From a checkpoint of a small transformer trained on Wikipedia.
Size: 10 layers, vocabulary 2144.
Training: a variant of Muon for these matrices, 89M tokens, 5404 steps.
MLP neurons of a small language model. Each row is named by its layer, matrix (gate and up: input weights; down: output weights) and neuron, and shows model dimensions 112-239. Each number is 200 + 40 x the weight over its row's rms, rounded and kept within 0 to 999. A neuron's up and down rows have the sign that makes its largest values positive.
Before each neuron's rows, "fires after" lists the tokens most often just before its 100 highest values on Wikipedia text that the model never trained on; "fires on" lists the tokens most often at its 100 highest values on Wikipedia text that the model never trained on.

fires after: "-", " \"", " (", " in", "\n", "=="
fires on: " H", "H", "t"
L4.gate274,219,205,167,203,222,187,209,193,181,214,205,187,211,186,222,245,195,225,311,199,263,247,190,184,215,238,183,136,134,229,215,130,134,181,215,151,205,268,269,240,178,203,208,229,122,217,150,142,166,206,161,250,181,245,248,162,219,192,205,188,228,146,249,190,203,209,225,245,238,174,191,222,153,298,171,224,154,264,227,192,243,180,232,197,233,209,173,220,150,165,271,215,139,178,172,192,171,175,191,208,215,191,170,179,222,274,235,165,227,224,270,192,198,136,177,181,184,106,181,222,256,162,237,170,181,221,136,196
L4.up274,240,233,192,174,213,178,198,230,181,198,217,169,208,223,185,256,229,248,278,203,249,221,160,207,207,209,186,132,199,233,243,143,108,171,219,137,173,242,211,235,259,221,163,262,155,233,197,152,168,193,153,220,129,205,237,158,203,186,255,235,219,146,129,153,145,250,207,207,250,147,272,171,220,260,211,222,161,225,201,167,233,186,218,165,234,208,172,200,205,165,235,155,209,197,216,184,172,219,165,141,175,252,218,174,175,254,249,238,206,168,208,219,188,152,198,218,218,136,179,225,275,204,213,203,183,200,205,190
L4.down274,219,235,174,202,204,154,200,279,172,184,159,148,208,181,230,207,175,281,214,230,207,201,185,121,103,188,174,222,204,184,127,180,190,218,195,142,194,188,177,193,181,204,267,204,161,227,189,79,210,197,218,163,102,160,177,202,235,249,253,201,190,175,169,194,186,238,172,206,163,182,234,229,162,193,137,215,222,183,124,166,198,156,215,199,197,163,253,199,253,244,172,176,216,202,189,256,189,183,161,193,124,138,244,186,204,260,219,163,133,159,190,210,180,179,170,209,142,218,144,171,247,252,209,208,257,190,183,253

fires after: "\n"
fires on: "==", "==S", "==C"
L5.gate138,221,170,197,152,206,149,268,183,173,160,203,269,193,149,205,208,160,171,256,221,133,229,176,253,198,206,227,181,208,178,235,274,170,128,250,209,170,282,196,270,233,278,275,181,118,128,156,185,206,166,222,238,219,192,212,188,187,167,209,174,251,196,192,202,139,237,164,169,197,203,282,230,172,182,149,171,212,225,233,145,212,195,187,213,151,228,211,249,193,183,211,215,224,157,162,241,232,178,172,232,149,166,161,180,196,245,187,183,152,222,240,203,125,233,215,204,170,226,263,185,205,155,271,221,180,188,180,204
L5.up138,202,93,196,169,206,254,244,145,163,230,187,202,209,167,194,201,236,259,242,184,160,191,256,180,160,207,254,196,217,229,161,286,153,208,232,177,175,217,211,252,215,194,195,207,142,182,167,192,167,196,274,110,217,145,127,161,176,151,151,265,211,214,250,169,175,153,277,261,231,200,252,137,189,266,215,207,234,182,139,196,272,191,192,243,156,225,219,162,269,217,182,178,206,207,244,282,227,187,132,200,131,167,193,189,209,293,207,191,83,186,201,257,188,211,232,140,235,205,163,144,175,205,172,155,167,150,210,192
L5.down138,136,168,156,246,271,242,172,229,147,189,222,145,237,163,144,145,195,186,218,199,249,186,190,191,190,191,289,172,204,204,217,176,225,129,202,213,164,301,87,215,187,171,164,161,240,216,171,211,167,167,208,214,193,242,152,206,235,170,184,250,207,220,208,205,172,168,214,196,221,160,219,165,226,140,222,205,167,211,226,182,189,181,208,222,186,126,157,140,192,166,258,251,161,171,195,236,175,186,217,222,252,186,176,164,223,275,235,198,159,210,212,213,184,216,222,120,256,241,169,222,138,263,223,170,205,280,161,161

fires after: " Democrat", "-", "–", "|", " inter", " man"
fires on: "ic", "u", "9", " Year"
L5.gate63,181,157,145,178,107,238,222,248,192,226,228,194,187,143,223,155,236,233,210,184,198,173,175,145,240,250,277,247,206,278,217,184,208,197,173,205,202,247,180,141,258,184,189,141,167,208,97,256,183,159,225,180,160,185,151,216,206,144,207,162,244,173,189,151,152,191,239,220,144,224,233,122,257,174,151,236,235,180,193,221,192,191,213,157,232,253,142,211,191,207,249,209,217,274,220,204,229,257,117,226,200,265,186,274,208,196,82,175,230,221,226,257,124,225,199,194,188,121,174,177,229,188,270,186,228,246,232,175
L5.up63,219,252,217,191,192,142,185,275,150,188,265,242,246,202,235,199,213,276,203,174,252,168,199,139,165,212,201,205,198,156,221,196,152,257,220,294,161,218,243,178,223,229,195,197,195,203,68,215,248,180,202,278,161,164,261,177,167,196,185,211,213,164,227,204,178,249,222,303,252,212,161,131,220,93,257,194,179,205,146,183,234,231,254,203,255,172,214,252,227,226,238,262,221,137,229,119,187,166,187,199,206,267,240,198,216,239,186,255,131,181,239,224,158,188,291,224,246,116,136,202,234,239,170,185,164,214,176,210
L5.down63,258,169,263,227,239,159,218,204,87,237,177,153,225,148,203,119,217,122,261,204,296,194,180,227,218,214,180,188,236,234,193,217,204,194,186,199,183,227,212,285,190,227,272,185,300,203,222,214,198,220,170,240,124,212,232,307,234,237,120,166,192,206,275,204,236,148,191,165,260,199,110,177,240,205,177,186,158,217,179,219,168,209,225,235,287,197,202,147,173,158,202,260,174,200,278,184,177,231,248,188,300,219,188,173,239,189,258,174,272,188,221,111,180,179,278,202,133,239,220,273,220,189,211,207,178,157,176,194

fires after: " s", " in", " pro", " w", " p", " with"
fires on: "ch", "en", " El", "ife", " West", " Nor"
L5.gate235,203,163,256,234,208,251,257,192,181,167,207,183,234,218,172,247,121,232,199,189,194,130,226,222,255,194,281,158,194,71,149,184,176,242,180,203,199,234,151,182,159,209,222,223,169,181,205,196,255,159,263,308,184,180,188,152,146,215,195,133,208,144,107,200,240,159,236,230,211,168,156,181,197,210,274,158,159,243,204,272,234,238,151,175,243,221,180,265,153,192,158,234,132,213,132,219,256,190,199,189,157,256,193,202,191,208,155,239,248,174,193,201,153,200,204,242,184,219,190,210,148,142,171,165,189,210,214,273
L5.up235,178,200,186,180,227,236,127,213,170,180,217,145,212,246,225,157,205,237,235,177,164,152,236,254,164,170,235,213,152,201,166,204,170,281,220,216,168,167,239,189,198,249,186,253,217,209,174,193,144,183,138,192,197,182,313,223,186,242,195,174,164,222,249,194,220,168,183,192,189,223,136,236,136,168,207,222,236,146,231,199,287,206,185,263,194,183,217,219,154,184,220,191,133,236,215,202,224,167,191,247,155,187,201,309,94,263,142,240,116,181,181,201,255,243,179,238,224,238,264,236,209,197,129,250,257,149,255,244
L5.down235,212,242,227,138,160,184,220,185,233,204,214,202,168,204,204,170,171,190,250,268,144,196,216,189,212,201,295,223,150,208,168,208,233,176,168,222,197,221,160,214,182,207,137,157,214,229,178,174,130,185,206,213,139,182,148,175,126,245,210,185,220,157,235,135,209,212,179,309,174,240,225,183,192,177,210,165,225,184,228,200,256,203,274,143,203,254,180,187,224,267,215,190,236,217,218,156,231,276,200,178,130,229,159,186,220,214,221,215,173,229,237,204,200,244,250,249,200,155,128,152,175,111,169,257,261,155,260,225

fires after: " e", "-", "I", " ex", " (", " \""
fires on: "t", "ist", "conom", "ate"
L5.gate178,189,178,207,271,282,158,177,110,225,197,202,140,186,205,224,204,159,231,202,208,173,210,240,158,177,198,62,217,186,185,211,163,94,219,217,237,184,170,131,248,174,195,230,251,156,239,217,210,163,193,248,214,298,168,144,232,204,158,153,224,184,159,224,186,148,286,224,168,232,147,235,260,252,225,192,213,203,177,219,168,207,191,98,200,203,248,151,212,270,187,256,243,214,194,222,244,231,300,103,215,207,243,239,185,153,178,139,253,193,272,203,265,181,221,141,221,204,181,198,179,171,260,177,156,185,121,263,222
L5.up178,196,212,224,239,138,199,252,148,164,169,189,107,197,199,206,245,179,206,152,169,188,251,204,214,240,226,216,249,135,219,201,176,258,186,230,237,181,247,144,127,206,205,212,194,138,135,263,174,183,264,225,170,217,228,225,209,165,235,273,200,179,51,238,145,205,189,302,189,140,146,226,216,219,260,210,166,194,211,267,239,254,168,169,217,197,212,188,330,196,278,191,245,96,171,270,220,202,171,154,207,224,203,128,259,242,224,185,185,150,183,192,236,173,191,146,228,182,194,184,148,197,202,234,159,178,182,195,238
L5.down178,143,155,207,231,170,220,136,144,184,175,186,176,123,142,190,199,260,180,156,198,261,203,205,202,217,184,179,191,301,141,150,202,167,237,191,161,194,239,229,125,156,217,286,238,159,315,163,212,160,248,170,207,191,175,191,259,188,188,175,219,228,224,227,189,142,131,218,213,210,232,215,161,272,221,174,104,211,201,126,152,241,188,186,196,222,260,282,215,219,210,177,177,277,230,179,254,257,226,173,270,222,159,183,240,168,276,166,225,139,241,239,217,223,104,180,167,221,211,184,187,148,164,228,161,230,179,103,135

fires after: "\n"
fires on: "==", " rem", " res"
L2.gate245,211,286,214,176,203,249,213,190,215,211,215,212,230,184,201,103,172,111,184,180,193,169,257,149,207,277,197,162,191,211,196,265,216,194,197,230,149,235,168,168,118,118,133,196,256,188,168,136,260,205,167,184,167,211,188,188,260,160,214,152,127,243,180,225,146,155,212,183,258,208,159,169,174,180,148,217,127,173,186,211,247,249,174,204,164,169,100,252,234,201,247,221,141,278,217,221,210,130,183,186,181,192,201,242,117,141,165,220,197,220,231,171,174,226,170,201,255,231,208,152,158,181,213,199,188,249,201,243
L2.up245,170,181,238,166,184,251,247,211,193,181,197,190,214,180,158,166,169,210,163,113,220,150,260,171,201,236,263,234,132,234,258,255,198,173,208,201,157,200,175,147,112,228,203,240,169,171,184,200,214,184,201,193,211,141,238,185,230,212,150,224,184,196,231,166,187,137,203,246,254,254,150,220,237,159,157,280,216,133,239,277,209,169,212,237,226,173,140,212,274,216,245,268,236,236,195,281,174,183,193,197,217,161,164,240,172,179,206,191,254,206,216,219,219,202,172,184,286,236,189,192,198,247,232,305,203,224,201,164
L2.down245,175,242,207,255,246,252,251,194,148,255,202,242,203,158,126,205,185,166,247,262,231,209,247,192,233,214,240,214,137,175,239,239,199,171,273,234,201,241,209,177,198,177,218,261,175,178,195,174,236,261,216,201,187,242,216,204,261,123,194,237,218,199,194,188,240,139,193,240,206,244,193,258,144,184,146,220,245,223,226,155,210,161,222,225,173,145,122,191,242,189,158,222,158,222,307,170,178,220,156,291,188,191,147,186,220,219,201,200,234,219,187,229,152,146,259,165,266,199,228,210,195,214,246,237,222,137,205,137

fires after: "\n", " \"", "-", "|", "=="
fires on: "H", "B", " R", "J", " H"
L5.gate27,179,171,262,179,225,132,185,225,188,246,143,223,288,189,202,222,173,265,267,216,167,192,217,211,170,157,199,187,217,248,193,240,170,187,219,164,198,151,275,147,288,281,176,257,241,245,181,230,175,234,219,190,173,159,150,188,219,217,206,197,197,228,211,289,189,208,235,195,174,170,146,242,180,259,183,187,228,117,229,160,209,161,223,178,221,249,224,228,249,278,164,217,144,173,217,139,214,219,203,171,193,200,195,158,135,177,271,210,174,178,289,251,172,180,259,249,141,200,214,162,252,242,134,255,204,189,129,274
L5.up27,212,183,264,224,219,130,206,194,198,258,160,210,206,214,193,258,180,223,200,140,132,227,228,198,161,225,254,157,241,256,278,162,166,219,213,249,167,167,247,173,200,300,185,230,235,204,168,207,200,268,180,220,195,256,167,191,218,200,241,162,225,230,250,233,198,250,180,222,212,147,157,172,210,166,170,205,223,169,272,191,182,226,251,183,171,253,134,177,211,195,184,238,194,182,201,97,223,277,205,182,142,249,171,261,255,214,216,173,186,236,195,205,217,235,223,239,200,138,122,189,318,235,200,207,198,153,160,236
L5.down27,202,181,161,257,278,213,161,161,289,229,174,192,225,211,212,219,166,199,271,203,189,256,176,169,212,251,194,188,222,173,189,183,162,141,219,159,216,211,218,145,264,208,215,211,209,247,222,184,183,230,180,152,70,139,189,225,209,187,168,209,248,234,248,220,222,144,147,232,141,174,255,225,183,163,190,218,212,154,269,147,238,121,215,228,295,214,237,199,246,209,176,171,267,164,197,155,127,224,211,207,169,127,202,113,184,163,208,158,138,284,286,209,192,218,210,196,212,220,77,234,234,254,174,188,138,201,175,188

fires after: "\n", "T", " D"
fires on: "==", "==C", "==S", "r", "e"
L5.gate159,135,162,187,189,133,213,205,151,226,241,200,239,275,220,182,209,251,122,230,162,228,183,167,232,215,211,254,214,241,165,172,196,203,202,233,182,138,228,221,179,218,216,126,214,186,163,242,191,172,259,246,232,177,169,128,175,301,193,169,243,190,343,160,195,252,198,196,127,190,182,207,117,150,224,181,252,186,173,188,226,269,149,105,211,217,170,219,144,220,172,221,230,197,213,241,205,193,204,205,160,124,144,215,192,310,201,279,149,248,183,247,146,195,199,225,216,152,192,194,194,285,197,172,94,223,223,275,174
L5.up159,191,197,252,194,200,223,194,172,229,186,141,257,105,175,151,206,139,189,224,255,175,190,254,177,202,194,165,191,201,187,252,169,161,209,179,175,165,208,190,276,210,212,161,239,155,220,164,187,243,110,230,220,142,175,164,131,214,170,178,149,223,189,198,207,212,206,215,176,259,206,265,206,210,243,243,189,126,230,262,236,156,299,219,217,229,210,203,226,192,190,242,303,230,234,193,182,246,230,177,204,157,230,176,191,309,208,168,181,175,256,167,169,185,193,218,217,232,179,195,185,214,236,235,243,140,166,187,183
L5.down159,95,185,200,278,230,198,229,287,249,148,245,172,173,230,151,191,218,156,191,152,205,262,206,168,201,169,221,193,220,185,230,207,224,209,187,146,214,119,126,203,198,195,170,240,136,173,218,257,191,203,140,165,233,152,204,190,193,213,210,189,243,190,161,248,222,209,127,257,239,202,213,243,200,128,233,196,181,191,184,224,186,203,226,236,174,196,178,176,261,106,215,236,236,177,143,232,195,220,212,181,226,154,208,205,158,232,248,207,173,282,213,178,135,231,185,287,184,241,188,164,210,226,268,225,179,226,188,168

fires after: "uel", " 193", "ag", " 198", "pl", " Californ"
fires on: "a", "ia", "ay", "0", "1", "y"
L5.gate85,201,243,175,111,128,190,159,156,158,156,105,201,260,247,219,206,219,230,246,123,205,222,206,175,130,132,196,127,233,195,239,174,157,190,177,175,206,239,243,196,335,155,204,130,266,187,121,240,183,180,180,189,226,236,199,220,173,187,202,231,252,269,210,216,224,176,191,145,211,182,234,222,234,149,190,289,195,239,209,194,229,202,134,209,207,221,195,154,191,223,223,182,238,142,252,208,197,237,220,252,180,222,165,196,192,186,186,180,215,202,191,175,295,198,182,166,107,315,287,183,196,233,226,190,147,264,178,190
L5.up85,180,149,248,142,178,202,200,265,138,224,203,165,245,213,151,116,152,153,156,169,170,275,125,212,277,210,196,253,189,184,206,199,263,149,236,202,189,211,187,260,177,177,241,236,177,221,264,207,181,211,196,155,159,222,215,197,248,231,243,176,143,205,199,246,190,225,161,203,198,198,172,194,176,204,190,216,182,195,212,172,184,226,225,201,160,228,233,149,162,175,210,254,208,167,198,254,124,184,270,182,251,167,215,173,195,228,138,208,108,197,173,207,233,245,165,207,154,191,251,169,183,125,159,257,154,191,167,144
L5.down85,199,190,148,226,212,228,240,226,232,196,112,189,233,240,195,216,205,212,193,154,151,206,256,209,157,242,167,327,175,200,201,203,208,211,94,244,209,210,188,240,115,226,195,211,212,199,172,301,289,176,216,220,170,175,129,170,215,175,182,82,225,198,185,117,266,161,223,145,141,196,185,198,269,218,252,148,254,190,183,242,195,208,205,209,253,281,201,252,217,198,149,164,167,116,174,206,171,185,175,202,237,233,182,211,198,168,94,248,138,188,209,245,124,173,203,170,154,243,227,184,175,208,195,192,184,156,115,155

fires after: "\n", ")", ".", ";", "ia", "ed"
fires on: "\n", "=", " by"
L4.gate243,240,186,217,201,217,201,210,193,202,219,256,164,305,174,205,194,174,227,207,139,211,200,91,149,193,214,156,193,204,183,193,259,193,234,232,199,216,184,229,249,211,212,215,206,220,232,160,211,187,114,166,257,200,159,203,173,274,290,143,258,215,185,221,188,150,216,203,192,172,214,256,111,165,206,152,200,241,173,238,155,132,261,188,196,264,162,156,205,178,179,192,233,251,155,150,177,176,153,281,197,196,176,122,280,181,226,195,234,279,200,218,232,209,191,220,97,130,141,225,182,215,218,256,190,184,218,226,137
L4.up243,181,231,200,220,259,181,256,249,167,168,239,175,243,184,232,174,174,233,147,157,145,130,225,205,222,185,180,193,221,151,206,205,194,178,229,222,236,175,211,235,229,204,234,222,216,159,260,191,231,203,205,208,236,190,174,174,270,136,240,266,219,202,261,168,241,247,222,126,188,242,263,183,200,234,166,204,224,158,171,217,174,245,229,152,177,202,158,210,152,229,157,247,294,111,99,178,239,48,249,181,215,165,167,240,174,196,183,184,162,232,147,200,259,268,203,181,297,187,185,200,181,217,219,221,225,139,263,161
L4.down243,243,218,158,227,155,199,182,221,231,238,211,276,224,266,211,206,189,186,241,222,181,185,195,200,159,218,175,87,217,224,199,212,245,222,195,187,256,324,147,242,190,241,131,249,187,191,258,167,202,150,251,177,194,248,103,218,138,188,203,224,198,277,204,194,160,164,192,181,146,113,170,108,210,131,123,228,208,143,253,255,314,198,185,196,229,172,175,276,217,234,268,230,265,174,155,233,184,195,205,205,181,166,207,169,228,195,225,186,205,203,219,231,194,204,194,138,251,207,174,256,227,173,202,187,186,255,124,218

fires after: ".", ")", "s.", "ia"
fires on: "\n"
L5.gate164,239,181,254,228,188,170,137,160,247,218,192,230,209,200,201,225,223,159,186,269,140,183,215,289,227,190,170,194,183,170,216,241,209,220,118,200,181,199,145,266,155,174,214,207,185,163,119,223,149,222,231,269,201,150,179,295,188,168,267,212,228,203,155,184,210,182,200,188,207,211,254,105,265,228,263,224,235,126,190,248,218,122,192,143,177,170,155,195,180,169,245,138,216,197,203,180,219,228,231,198,139,203,244,167,199,176,186,166,212,167,204,266,228,191,204,182,192,218,223,185,197,202,265,238,217,229,206,218
L5.up164,195,197,192,297,146,216,153,137,208,273,238,252,254,204,212,248,248,171,176,155,154,224,227,201,286,199,159,223,156,159,183,242,203,212,216,211,259,166,192,198,180,197,213,290,202,168,232,198,168,176,243,146,226,184,224,263,173,214,224,188,248,245,243,180,121,162,153,179,202,188,232,186,242,190,172,274,240,171,199,194,252,210,141,228,140,220,191,231,252,234,224,241,241,235,198,132,230,149,269,205,173,199,186,233,206,159,187,235,224,243,225,165,182,261,145,162,278,147,185,282,230,226,147,218,233,230,188,199
L5.down164,230,214,221,260,192,208,180,199,181,180,250,191,193,226,198,270,184,203,176,177,149,225,145,207,296,224,131,173,224,165,220,290,185,155,225,190,167,281,147,175,203,187,174,234,212,239,215,171,203,274,284,233,225,187,203,172,180,168,233,129,200,183,205,232,200,234,193,224,188,158,219,243,261,148,211,240,214,208,140,186,232,139,194,233,194,233,203,224,146,272,246,150,229,225,275,202,187,194,248,196,227,244,182,214,229,122,156,160,214,222,226,208,195,257,170,216,195,154,237,185,108,192,186,90,250,230,200,229

fires after: " in", " c", " ex", " Ex", " Em", "ct"
fires on: "per", "oll", "fl", "stit", "ric", "rib"
L5.gate124,176,204,170,144,175,178,161,206,217,233,226,218,106,235,251,270,200,154,200,177,184,165,189,222,137,176,153,187,202,244,149,237,196,217,176,172,207,168,234,140,157,288,231,204,68,219,219,290,179,203,278,207,248,155,172,170,223,204,201,159,149,189,210,140,221,169,232,254,195,210,178,237,204,220,199,163,186,236,232,205,243,248,163,262,169,223,209,205,208,168,210,220,246,188,177,151,239,230,178,275,175,210,228,173,222,132,200,152,209,228,225,228,229,305,214,190,249,177,214,259,189,210,240,149,118,155,240,271
L5.up124,211,183,242,173,224,148,149,179,217,184,203,193,197,195,208,180,111,170,232,275,245,216,202,252,194,220,178,164,145,216,211,251,207,188,162,218,219,188,247,99,218,185,191,229,191,206,208,279,173,210,226,164,172,191,137,160,212,206,197,180,189,160,205,185,234,230,185,236,163,149,209,253,144,196,214,253,236,285,208,223,221,204,265,204,197,139,292,262,166,118,185,193,158,173,230,173,197,190,211,171,250,221,188,220,264,218,237,161,221,232,200,168,133,162,221,174,192,144,166,232,221,183,250,211,173,261,218,287
L5.down124,162,179,159,229,135,228,156,270,175,154,206,231,186,160,231,277,165,258,261,264,166,125,195,175,213,302,203,164,185,203,236,275,221,242,238,198,193,152,222,197,238,165,204,221,213,133,232,169,191,280,163,221,218,168,177,235,273,156,164,196,160,212,167,159,140,217,264,136,278,211,133,227,198,242,199,193,226,273,183,204,223,209,184,146,247,190,161,234,219,166,225,111,163,204,164,210,164,194,188,174,164,170,201,185,231,118,259,122,178,160,280,199,191,233,177,240,222,205,263,306,112,108,164,165,219,195,225,228

fires after: " L", " c", " C", " l", "C", "L"
fires on: "uc", "le", "itt", "ib", "ur"
L5.gate291,213,207,181,150,189,193,245,246,237,160,178,240,238,199,204,179,272,189,236,168,223,214,235,269,195,174,265,196,241,167,224,206,196,169,230,106,167,208,232,213,185,252,176,265,279,156,173,108,213,208,202,178,228,242,190,182,149,168,209,159,145,232,212,251,157,260,199,217,221,197,214,251,227,168,156,213,200,226,227,237,184,191,170,237,229,185,211,167,208,229,224,270,204,184,204,175,191,248,188,261,160,253,192,180,164,191,188,218,169,210,200,216,209,206,222,185,218,260,207,197,159,147,174,199,135,213,268,293
L5.up291,209,141,231,216,202,215,142,170,168,180,181,242,200,220,113,139,170,240,174,272,270,214,101,115,241,240,241,159,197,223,160,203,129,142,166,171,125,93,191,171,199,151,203,106,218,149,177,181,202,228,222,256,181,226,135,183,234,194,229,153,217,178,228,74,191,156,207,223,181,203,235,186,171,170,246,184,292,186,149,241,195,184,141,202,205,191,191,304,144,135,206,265,176,228,203,137,236,156,204,249,163,232,190,206,211,196,170,200,166,199,165,194,197,205,202,182,181,249,211,126,248,230,191,155,152,217,234,194
L5.down291,215,207,253,223,167,195,216,198,174,229,152,220,195,290,145,195,197,133,161,231,245,224,156,205,149,223,246,257,204,233,165,164,179,198,176,203,183,180,134,180,193,248,197,158,301,115,237,158,168,231,231,253,174,198,200,176,157,219,212,180,187,249,275,134,240,154,198,189,171,186,207,169,154,159,119,219,312,277,213,265,274,210,229,218,156,200,174,229,235,249,192,213,249,234,192,146,287,238,218,152,203,226,192,191,189,242,229,224,250,232,162,227,214,170,118,166,185,232,280,211,298,243,118,192,233,214,251,255

fires after: " |", ")", ";", "ia"
fires on: "\n"
L5.gate272,122,202,258,195,192,162,227,201,231,211,245,213,178,124,143,260,181,162,240,202,186,181,216,175,187,175,222,201,197,210,205,192,202,144,196,254,166,181,172,239,305,204,178,240,217,251,221,94,172,122,187,196,213,220,215,173,188,169,223,283,199,276,247,171,181,228,173,242,207,165,256,116,280,202,118,211,201,206,226,250,256,196,166,224,159,212,150,147,217,258,205,148,213,132,167,140,231,219,219,255,305,253,200,239,233,174,186,222,252,166,185,236,207,249,210,203,259,170,227,225,145,207,174,217,205,197,221,203
L5.up272,231,131,157,220,200,219,125,253,204,229,148,192,163,261,188,155,171,179,174,155,178,244,252,256,163,180,202,189,233,156,226,230,245,189,165,195,282,236,163,230,280,200,246,176,182,169,234,247,234,193,230,205,193,142,130,147,194,246,217,226,124,198,223,157,207,102,216,201,202,214,202,151,209,171,163,211,246,168,238,195,261,218,210,181,217,168,185,257,232,215,159,182,238,196,153,175,167,193,185,192,146,224,257,232,255,180,151,124,211,155,247,189,107,267,260,209,252,144,167,181,174,180,203,153,248,294,161,223
L5.down272,222,237,213,252,241,174,252,148,202,229,189,235,158,263,201,209,154,199,250,229,187,244,225,245,209,249,154,284,187,219,127,234,189,248,267,215,248,281,175,189,178,177,179,208,213,246,143,284,236,232,233,229,243,203,196,130,227,203,188,178,207,221,162,261,288,193,120,206,214,156,203,130,215,136,271,149,200,146,200,189,235,218,213,210,232,167,192,205,179,273,180,177,232,160,238,177,218,197,196,173,177,275,236,141,222,223,165,174,181,250,122,102,141,196,114,130,174,157,227,265,187,163,180,247,161,214,164,225

fires after: "t", " T", " sh", "ut", " At", "T"
fires on: "t", "r", "ike", "it", "o"
L5.gate158,227,203,231,168,182,110,196,203,185,198,105,250,153,230,221,162,209,238,148,261,191,217,186,222,273,216,232,207,160,145,149,181,110,197,251,164,141,250,234,200,229,209,190,261,137,196,188,196,156,244,232,244,267,162,156,210,224,246,198,189,268,236,146,220,235,235,209,139,267,209,168,143,201,221,214,193,193,206,173,252,166,198,181,150,237,234,205,165,198,226,238,168,209,144,249,247,163,228,182,207,154,115,231,266,232,130,242,228,180,227,238,239,238,247,192,169,150,246,193,229,229,149,123,145,196,198,190,237
L5.up158,278,277,197,176,138,218,203,249,180,157,154,292,304,176,171,170,173,173,213,252,265,271,163,175,208,190,171,209,209,212,177,171,219,202,233,155,178,249,116,216,176,267,203,227,159,152,228,165,211,225,179,173,196,243,204,172,197,247,177,180,186,196,241,169,130,163,196,171,222,252,190,259,234,115,244,241,222,214,186,199,109,194,172,193,218,168,133,222,201,197,209,212,147,212,187,117,197,254,228,189,218,125,264,272,187,160,201,151,179,224,190,152,199,143,208,190,224,227,223,201,154,196,176,228,263,209,176,94
L5.down158,245,197,181,191,222,194,207,229,197,173,244,206,282,283,189,194,287,187,174,181,103,195,247,275,189,216,178,137,211,228,250,207,236,254,170,217,168,149,204,228,189,193,274,144,154,164,189,129,189,233,135,168,254,190,177,145,182,262,221,124,213,191,202,224,169,163,208,188,263,190,248,116,214,224,200,184,175,199,241,190,146,191,192,277,260,226,249,225,177,172,304,120,165,241,211,208,195,216,217,257,231,120,217,199,233,208,253,209,250,270,204,179,195,207,172,263,176,128,169,122,184,199,195,206,224,169,192,181

fires after: " \"", " U", "I", "A"
fires on: "t", " It", "g", "nd", "oth"
L5.gate128,235,225,230,228,199,225,222,148,117,229,170,218,289,197,238,192,204,210,276,192,277,133,203,121,207,244,208,244,152,155,245,127,126,245,244,192,262,201,275,228,241,200,209,211,205,175,175,161,224,243,181,129,144,201,301,130,199,212,208,235,152,286,260,227,196,106,258,146,261,167,259,247,184,225,184,104,176,189,144,249,169,200,214,191,209,167,173,250,228,210,223,287,208,206,209,155,234,161,202,192,263,187,165,176,176,169,149,186,279,231,231,219,252,200,223,179,221,106,124,213,166,229,181,132,215,131,218,190
L5.up128,240,222,178,177,190,148,286,184,296,209,202,222,145,150,257,178,221,249,204,193,181,228,118,277,171,216,155,217,222,173,205,187,176,192,186,219,264,185,219,265,235,185,202,243,158,277,168,181,181,216,199,224,209,264,182,180,180,271,137,264,216,208,200,238,264,178,241,194,138,227,128,144,233,211,151,239,137,167,169,241,151,128,177,232,181,201,235,215,252,228,194,214,131,115,238,153,239,226,125,173,204,209,230,192,214,125,242,224,242,107,176,201,222,152,202,253,233,206,240,224,259,173,170,199,252,208,242,222
L5.down128,199,220,196,255,166,149,201,163,174,223,152,111,222,194,164,244,230,233,216,243,236,266,199,194,207,219,234,186,231,147,209,177,178,230,136,202,235,240,126,174,156,146,244,261,199,161,196,216,176,268,180,221,198,150,186,267,136,226,217,176,264,150,207,221,254,179,232,215,93,254,302,304,237,183,166,85,238,198,166,174,195,152,259,202,206,198,156,166,202,136,211,210,244,237,218,170,160,187,221,160,246,180,162,145,238,212,160,244,250,269,202,209,188,279,171,178,234,210,190,218,184,206,270,196,219,213,175,250